config.toml
n_layer = 9
d_model = 384
n_head = 6
n_kv_head = 6
head_dim = 64
d_mlp = 1024
vocab_size = 16384
activation = "reglu"
norm = "layernorm"
norm_place = "pre"
norm_eps = 1e-06
positions = "rope"
rope_base = 10000.0
rope_fraction = 0.25
qk_norm = false
attn_scale = 0.125
bias = "all"
tie_embeddings = true
parallel_block = true
init = "normal"
init_std_qkv = 0.0232
init_std_o = 0.00548
init_std_up = 0.0232
init_std_down = 0.00336
optimizer = "muon_variant"
lr = 0.0121
lr_mult_o = 2.0
lr_head = 0.00923
grad_clip = 0.5
warmup_steps = 200
schedule = "wsd"
decay_fraction = 0.84
decay_shape = "linear"
final_lr_fraction = 0.02
batch_tokens = 65536
seq_len = 512
doc_mask = true
train_tokens = 483500000
steps = 7378
dataset = "wikipedia_en"
MLP neurons of a small language model. Each row is named by its layer, matrix (gate and up: input weights; down: output weights) and neuron, and shows model dimensions 192-319. Each number is 128 + 32 x the weight over its row's rms, rounded and kept within 0 to 255. A neuron's up and down rows have the sign that makes its largest values positive.
After each neuron's rows, "fires after" lists the tokens most often just before its 100 highest values on Wikipedia text that the model never trained on.

L2.gate1013 [ 65 142  95 176 173 123 140  95 130 114 132 137 114 145 125  84  56 166 125 161 180 138 161  62  67 131 160  92 122 172 128  96 136 180 124 108 140 119 195 127 177 133  85 168  81 140 168  81 135  62  79 202 141 148 139  97  88 102 110 152 135 107  87 163  61 126  84 148 106 118 107 127 124 157 179 109 110  97 136 116 159 140 142  86 154  84 117 139  56 130 117 111 175 131 147 137  92  86 186 142 119 100 175 126 119 115  99  89 106 161 132 117 132 181  94 164  99 145 190 132 135 167 137  97  41 147 155 126]
L2.up1013 [157 107 128 128  54 158 167 116 139 200 185 179  82 141 115 117  70  86 150 135 128 111  99 111 149 151  99 115 140 135  76 101 110  83 172  57 173 188 117  98 167 130 160 172 117  70 139 138 169 159 144  62 138 124 164 137 120 143 100 133 114 102 166 111 161 141 114 164 150 121 116 181 167 139 121  91 151 187 153 142 205  90 124 114 136 134 155 163  91 203 100 183 159 159 140 113  83 108 154 139  97 160 159 123 106 149 132 134 147 147 124 121 130 153  44 175 133 139 135 130 110 107  70 181 128 105 153 118]
L2.down1013 [ 81 176 131 132 183 144 139 117 135 113 130 134 163 159  86 144 183 126 142 121 175 129  88 148 133 175 134 147 196 137 143 177 126 158 117 194  80  53 180 101 130 114 107  60  53 144 133 113 116 130 158 111 138 140  98 144 120 121 150 161  73 176 102 128 175 134  58 161 170  80 187 120  92 106 108 126 124 104 161 159 125 125 107  97 128 107 154 108  90 129 147 142 130 138 121 116 109 144 134 114 124  59 107  97 156  97 109 117  92 107 119 149 135 187 102 118 172 143 148 125 107  71 144 122 119  95 120 126]
fires after: " \"", ".\n\n", "\n", " (", "===", " ==\n"

L2.gate762 [ 42 161 130 124 186 149 131 127 124 124 171 181 147 146 160 104 138  77 116 105 113 145 115 101  61 169  49 181 113 130  65 154 155 101  95 110  85 126 111 129 137 154 142 137 104  95  80 138 199 150 117  89 109 141 133 128 133 133 114 174  95  94  93 139 167 100 133 164  81 154  96 104 118 171 156 105 168 151 146 126 115 125 116 140 137  92 177 104 123 136  93 116 208  56 156 158 143  65 107 173 128 124 176 154 127 131  71 104  71 122 139 188 173  70 168 116  95  78 164 121 125 119 154 147 127 140 179  81]
L2.up762 [115 101  93 136 173 131 114  84 122 105 146 151 131  87  89 132 156 143 108 103  96 139 124 132 168 111 194  98  75  80 118 122 104 184 167  79 117 118 104 166 117 121 103 131 155 117 150 162 132 108  56 122 125 144 198 111  71 114 129 135 112 141  79 151  83 147 132 105 112 138 108 161 142 116 145 144  94 197 135 123 122 120 116 158  95  99 145 103 106 119 129 180 129  99 134 115 133 108 166 108 125 125 161 174 142 145 157 125 132 160 146 138 117 150 133 105  91 150 140  79  83  88 104 177 146 112 122 116]
L2.down762 [140 106 121 141 103 151 127  68 141 119 134 144  99 156 141 131 198 126 106 153  76 171 189  76 141 105 133 124  89 143 124 186  84 117 172 178 184 113 134 112 102  57  98 141 201  69 180 167 123 133  86 163 154 136 133 128 120 141 198 135 176 114 178 100 140 178 135 164 107 123 136 132 121 168 111 118 140 206 142  90 123 145  73 127 172 112 145 141 123  97 116 115 133 149 111 117 143 167 135 119 158  60 138  93 125  53  75 100 115 144  77 159  98 173 183 108  92  95 161 124 174 128 141 125 113 156 146  98]
fires after: "\n\n", "a", ")\n\n", " |\n\n"

L5.gate367 [173 155 114  92 136 123 129 115 172  90 126 114 145 116  81 165 138 158 183 129 118 106 138 111 169 132  79 113 124  78 114 134 152  90 106 145  71 113 110 106 178 145 129 131 127  44 143 109 114 108 110 117 110 136 123 177 165 178 178 131 138  80 132 163 163 121  91  93 125 136 118 128  85 117 135 126  98 125  93 161 187 100 142  99 135 183 185  96  63  88 102 149 145 107 142 128  81 103 149 149 134 162  89 172 127 161 140 127  97  96 121 139 159 174 162 147 155  96 179 140 141 122 160  70 132 119 148 161]
L5.up367 [124 148 136 162 112 165 119 151  97 141 132 159 115  94 207 136 173  93 143 184 147 126 153  83  87 130 137 157  73  90  74 134 150 149 121 128 102 104  68 171 140  45 101  84 162  90 157 126  86 129 164 165  54 124 177 148 116 122 133  89 109  60  71  85 143 108 115 149  61  89 164 111 136  76 177 148 100  86 152 146 127 132 108 172 146 106  82 150 115 140  73 101  89 171 119 100 146 205  75 100 145 150 194 112 153 168 161 135 122 124 148 106 132 117 137 133  88 187 145 138 117 128 109  76  87  86  82 117]
L5.down367 [208 135 126  91 114  75 114 168 122 171 138  37  70 185  76 131  99 131 133  77 116 131 101 137 147 108 118 132  38 125 161 105 121 130 151  80 157 167 154 112 137  76 195 112 149 132 175 111  89 145  98 106 145 166 135  73 192 146 104 126 166 190 148 152  81 103 132 108 105 130 129 127 129  81 122 121 118 132 130 100 131 128 127 113  92 147 109 100 129 150 141 167 165  83 112  74 137 115 152 150 112 123 108 182  83  83 168 137 106 134 135 164  70 100 122 127 182  79 122 138 156 126  93 132  91 134  69 193]
fires after: "2", "3", "1"

L5.gate361 [141 104 167 120  96 121 130 143 112 153 147 106 124 137 174 113 155 108 135 144 125 103 174 112 178 131  97 141 136 136 157 123  38 186 177 195 117  82 138 116 148 156  89 151 109 123 144  92 117 143 177 155 128 146 133 130 143 135 147 136  96 103 125 145 165 116 117 148 126 130 126  59  94 178 112  64 142 142 124 111  84 140 149 105  96  67 100 198 101 139 149 141 131 110 104 176  77 170 103 114 126 155 230  82 131 151 121 106 126 158 179 175 145 154 117 198 149 141 115  61 121 115 145 126  88 137 134 149]
L5.up361 [103  93  86 131  78 141 138  47 173 197 116 140 139 101 156 122 107 131 158 108 131 171  77  92 109 102 132 102 181  84 117 102 170 166  89  83 172 151 176 167 134 104 189 164 131  97  86 130 108 122  97 171 119 120 116 155 136 169 179 182 131  99  75 152  96  97 135 142 131 148 168 131 138 134 137  77 135  62 123 124 142 106  69 201 113 120  64 152  83 144 139 151 163 171 149 119  95 142 171  93 111 118 108 145 122 162 145 118 165 131 120 174  77 170 113 141 131 128 134 147 138  63  98 111  70 125  95 105]
L5.down361 [ 83 116 144  85 113  94 157 107 134  89 180 128 143  96 170 104 124 160 150 161 119 118 162 105 153 176 120 108 129  60 108 145 114 104 133 155 141 169 135 115 155  94 122 116 111 148 146 133  96  92 172 173 121 123 127 160 161  74 156 214 121  87 149  68 155 118  80 162 164 113 128 133 127  44  77 156  66 172 160 133 128 112  95 147 101  80 170 144 124 122  73 119 137 103 177  78 120  87 153 110 125 137 123 161 135 123 159 156  92 142  63 146 150  72 143 101 128 141 116 111 148 103  92 112 160 108 155 154]
fires after: "1", " "

L5.gate838 [ 95 118 189 131  87 137 103 138 156 135 136 100 172  72 135 148 140 142 124  74 115 100 100 134 142 119 116 113 158 143 105 154 111 131 104 127 110 123 130 155 189  69 163  81  88  79 144 159 140 147  66  87 179 157 122 209 139 128 144 158 108 140 130 116 165 159  97  98  95 136 138  91  86  65 118  90 186 121 130  75 139 151 123 100  92  94  62 170  92  65 165 146 116  94 147 119 183 111 160 106 121 179 144  78 111  83 173  30 170 119 131 119 173 140  90 139 133 147 207 151  90 121 102 151  91 174 191 143]
L5.up838 [147 151 138 148  75 169 102 120 145 135  83 167 151 136 196 142 128 142 162  76 116 132 106 175 136 145 112 123 127 138  78 159 107 171 114 132 120 111 109 153  97 108 138 120 140 117 192 150 134  94 102  90 119 139 179 164 104 180 165 149  65  81  96 141 148 108 102 124 147 120  67 141 146 104 123 101 188  72 133 160 150 128  58  86 114 112 148 134 109 122 182 174 109 160  26 103 113 123 166  92 198 184 179 136 118 113 154 135 142  90  68 165 136 174 164 139 100  93 157 109 117 166 116 112 117 158 141 111]
L5.down838 [106 163 111 123 171  78 146 114 131  66 142 138 174 129  89 104 146 101  60  97 136 136  85 159 145 144 190 186 164 121 139  82 118 148 135 107 118 158  69 139 137 132 144 135  63 112  57 169 117 190 136 116 139 164 133 188 106 109 149 109 169 114 138  93 126 159 137 142 112 222 190 117 145  59  77 112 142 103 124 150 153 188 153 123 101 175  78 149  76 145 120 144 122 167  84 153 127 133 101 120 136 128  78  47 168 133 166  70 128 173 150  99 128 122 112 166 141 149 186 128 166 124 105  93 103  95 179 180]
fires after: " ", "1", "3", "2"

L2.gate875 [139 166 113 130  89 129 119 104 147 135 100 124 155 129 155 138 110 144 124  70  84 107 100 174 179 141 115 148 113 122  93  84 134 109  81 123 167 154 149 185 167  98 166 152  69 125 143  83 147 171  81  91 163 119 169 130  97 100 147  96  93 157 121 163 188 200 140 132  67 105 189 181 145 148 119 154 191 143 118 109 132 204  96 108  87 119 141 119  72 130  63 130 120 130 134 175  63 122  78 119  99 161 201 131 126 143  96 102  66 133 144 119 128 178 106 134 164 146  99 171 159  98 115 185  97  93 156 117]
L2.up875 [128 164 110 104 106  94 180 172 146 131  84 160  72 118 139 148 102 125 133 109 117  96 127 114 110 148 144 157 115 141 131 174 125 133 131 149  88 122 125 112 146 111 124  96  73 142 140  93 195 110 134 162 150 124 121 174 142  90 177 100  79 105 119 177 148 126 116 189  97 153  80 107 125 146 149 111 113 135  83 123 148  62  94 148 150 119 138 105 110 101 171 159 153  63 177  86 125 120 160 128 122 153 137 140 115 140 157 132 128 113 159 118 161 110  77 117 114 127 196 135 109 111  79 151 100  57 124 143]
L2.down875 [120 119 209 100 160 113 120  94 105  82  45 135 145  99 151 107 134 172 145 132 103 148  75 131 124 120 127 105 121 121 136  66 138 149 116 134 140 131 149 123 118 164 142 138 111 132  65 135 143 154  82 100 162 148 181 134 120 156 144 122 123 135 164  71 120 125 154 132 186  71 162 145 159  79 153 160 134 130 145  79 103 111  98  61  66 125 133 119 118 132 115 170 107  85 143 152 100 114 107 119 117 108 166  89  38 135 113  91 136 139 176 124 190 187 113 156 178  97 107  56  91 105 103 136  97 100 146 104]
fires after: " (", " \"", "===", "==", ".\n\n", "\n"

L2.gate1010 [122  74 128  93 165 143 136  92 172  81 117 104 112  90 111 119  84 144 100 138 151 139  66 103 118 185 151 113 124 116 159 104 114 153 170  85 135 213 160 105 162 110 218  76  58 100 128 159 129 145 180  87 118 174 126 133  84 122 180 194 165 104 132 143 139  97 180  82 114 154 112 171 103 115 164  94 114 114 149  97 112 137 135 128 102 116 114 110 126 176  75 134 156  91 167  89 125 134 132 138 129 186 120 137 119 141 153 128  99 155 110  78 135 181 109 183 146  99 148  92 168  76 161 128  83 174 105  97]
L2.up1010 [122 135 175 132 130 141 171 141 121 143 172  64 104 169 135  67 152 166 139 130 187 123  82 134 132 143 178 150 188 120 102 147 161 157  93 146  85 139 114 173 122 126 136 120  76 102 116 167  67 196 140  89 106 147  80 105 118 110  95 101 105  95  92 102 140  90 157 119 143 163 158 111  68 150 178 161 110 174  77 100 148 108 147 136  69 151  97 144 123 105 158 176 158  55 143  94 127 189 105 131 138 147 136 141 134 129 141 103 132 171 126 158 170 175  58  82 149 144 139  90  98 138 129 143 134 180 147 157]
L2.down1010 [136 141  86  99 148  78 171 154  89 111 106 106 105 100 143  92 132 111 160 123 153 127 165 191 124 125  72 126  87 131  92 133 112 115 167  98 137 140 123  69 157 167 177 139 110 137 132  98 129 114 102 123 124  63 141 127 128 150  52 126 115 170  82 116 122 157  73 172  73 139 156 127 185  75 186 104 124 153 167 186 155 139 144 178 159 165 120 116 112 172 153 132 156  92 163 155  84 133 131 131  89 153 118 113 129 170 112 123 146  38 193 119  92  99  72 164 147  87 142 136  76 157  43 130  96 172 114  96]
fires after: "==", "==="

L2.gate430 [123 122 128 121 131 145 139 142 136  76 144 134 188 101 125 112  87 162 139 106 192 115 166 124 168 130 179  89 132 122 138 165  86 149 136 119 144 189 146 114 129 129 171 107  56 132 151 140 118 135 143 150 136 148 177 104 143 173 162 126 109  44 130 135 158 160 113 136 106 129  79 118 118  95 145 125 123 187  73 148  62 123 181 104 177 160 124 126 152 129 129 156  78 114 130 135 140 132 129 174  85 164 118 154 105 144 187 165 130  85 108 127  98 149 117 214 150 162 120 140 135  70  97 160 164 156 169 169]
L2.up430 [154 150 170 129 125  98 225 118 135 145 135 154 114 144 137 136  83 117  71 138 157 129 182 196 111 114 115  67 163 100 112 125  94 178 175 115 167 143 139 138 110 123 117 134 126 125 173 130 126 158 133 103 138 140 121 117  74 130 105 106  81  82 201 138 122 106 167 107  88  80  97 106 106 135 124 190  97 138 142 112 126 127 102 127 181 130 171 110 124 107 184 187 139 111 137  88 162  95 134  86 105  85 178 109  69 132 125  96  88 126 107 165  91 163 145 196 139 132 150  88 156 109 105 157 116  56 151 103]
L2.down430 [155  94 133 117  99 102  92 112 117 160 148 119 196 148 128 162 119 126 144 143  98 151 145 137 132 121 160 103  91 118 114 134  90 133 128 159  48 142 119  99 163 133 105 133 111 132 102 181  95 148  72 118 131 127 122  86  83  98 126  79 191 141 164 112 138 136 125  95  85 172 168 142  55 134 109 134 176 141 118 135 135 117 101  58  87 188 195 126 151 111  83 171 146 108  77 172 144 114  77 130 174 176 130 103  82 143 158  44 143 170 109  88  91 126 123 132  97 124 183 106  98  84 113 105 136 172 104 119]
fires after: " ", "==", " B", " S", "-"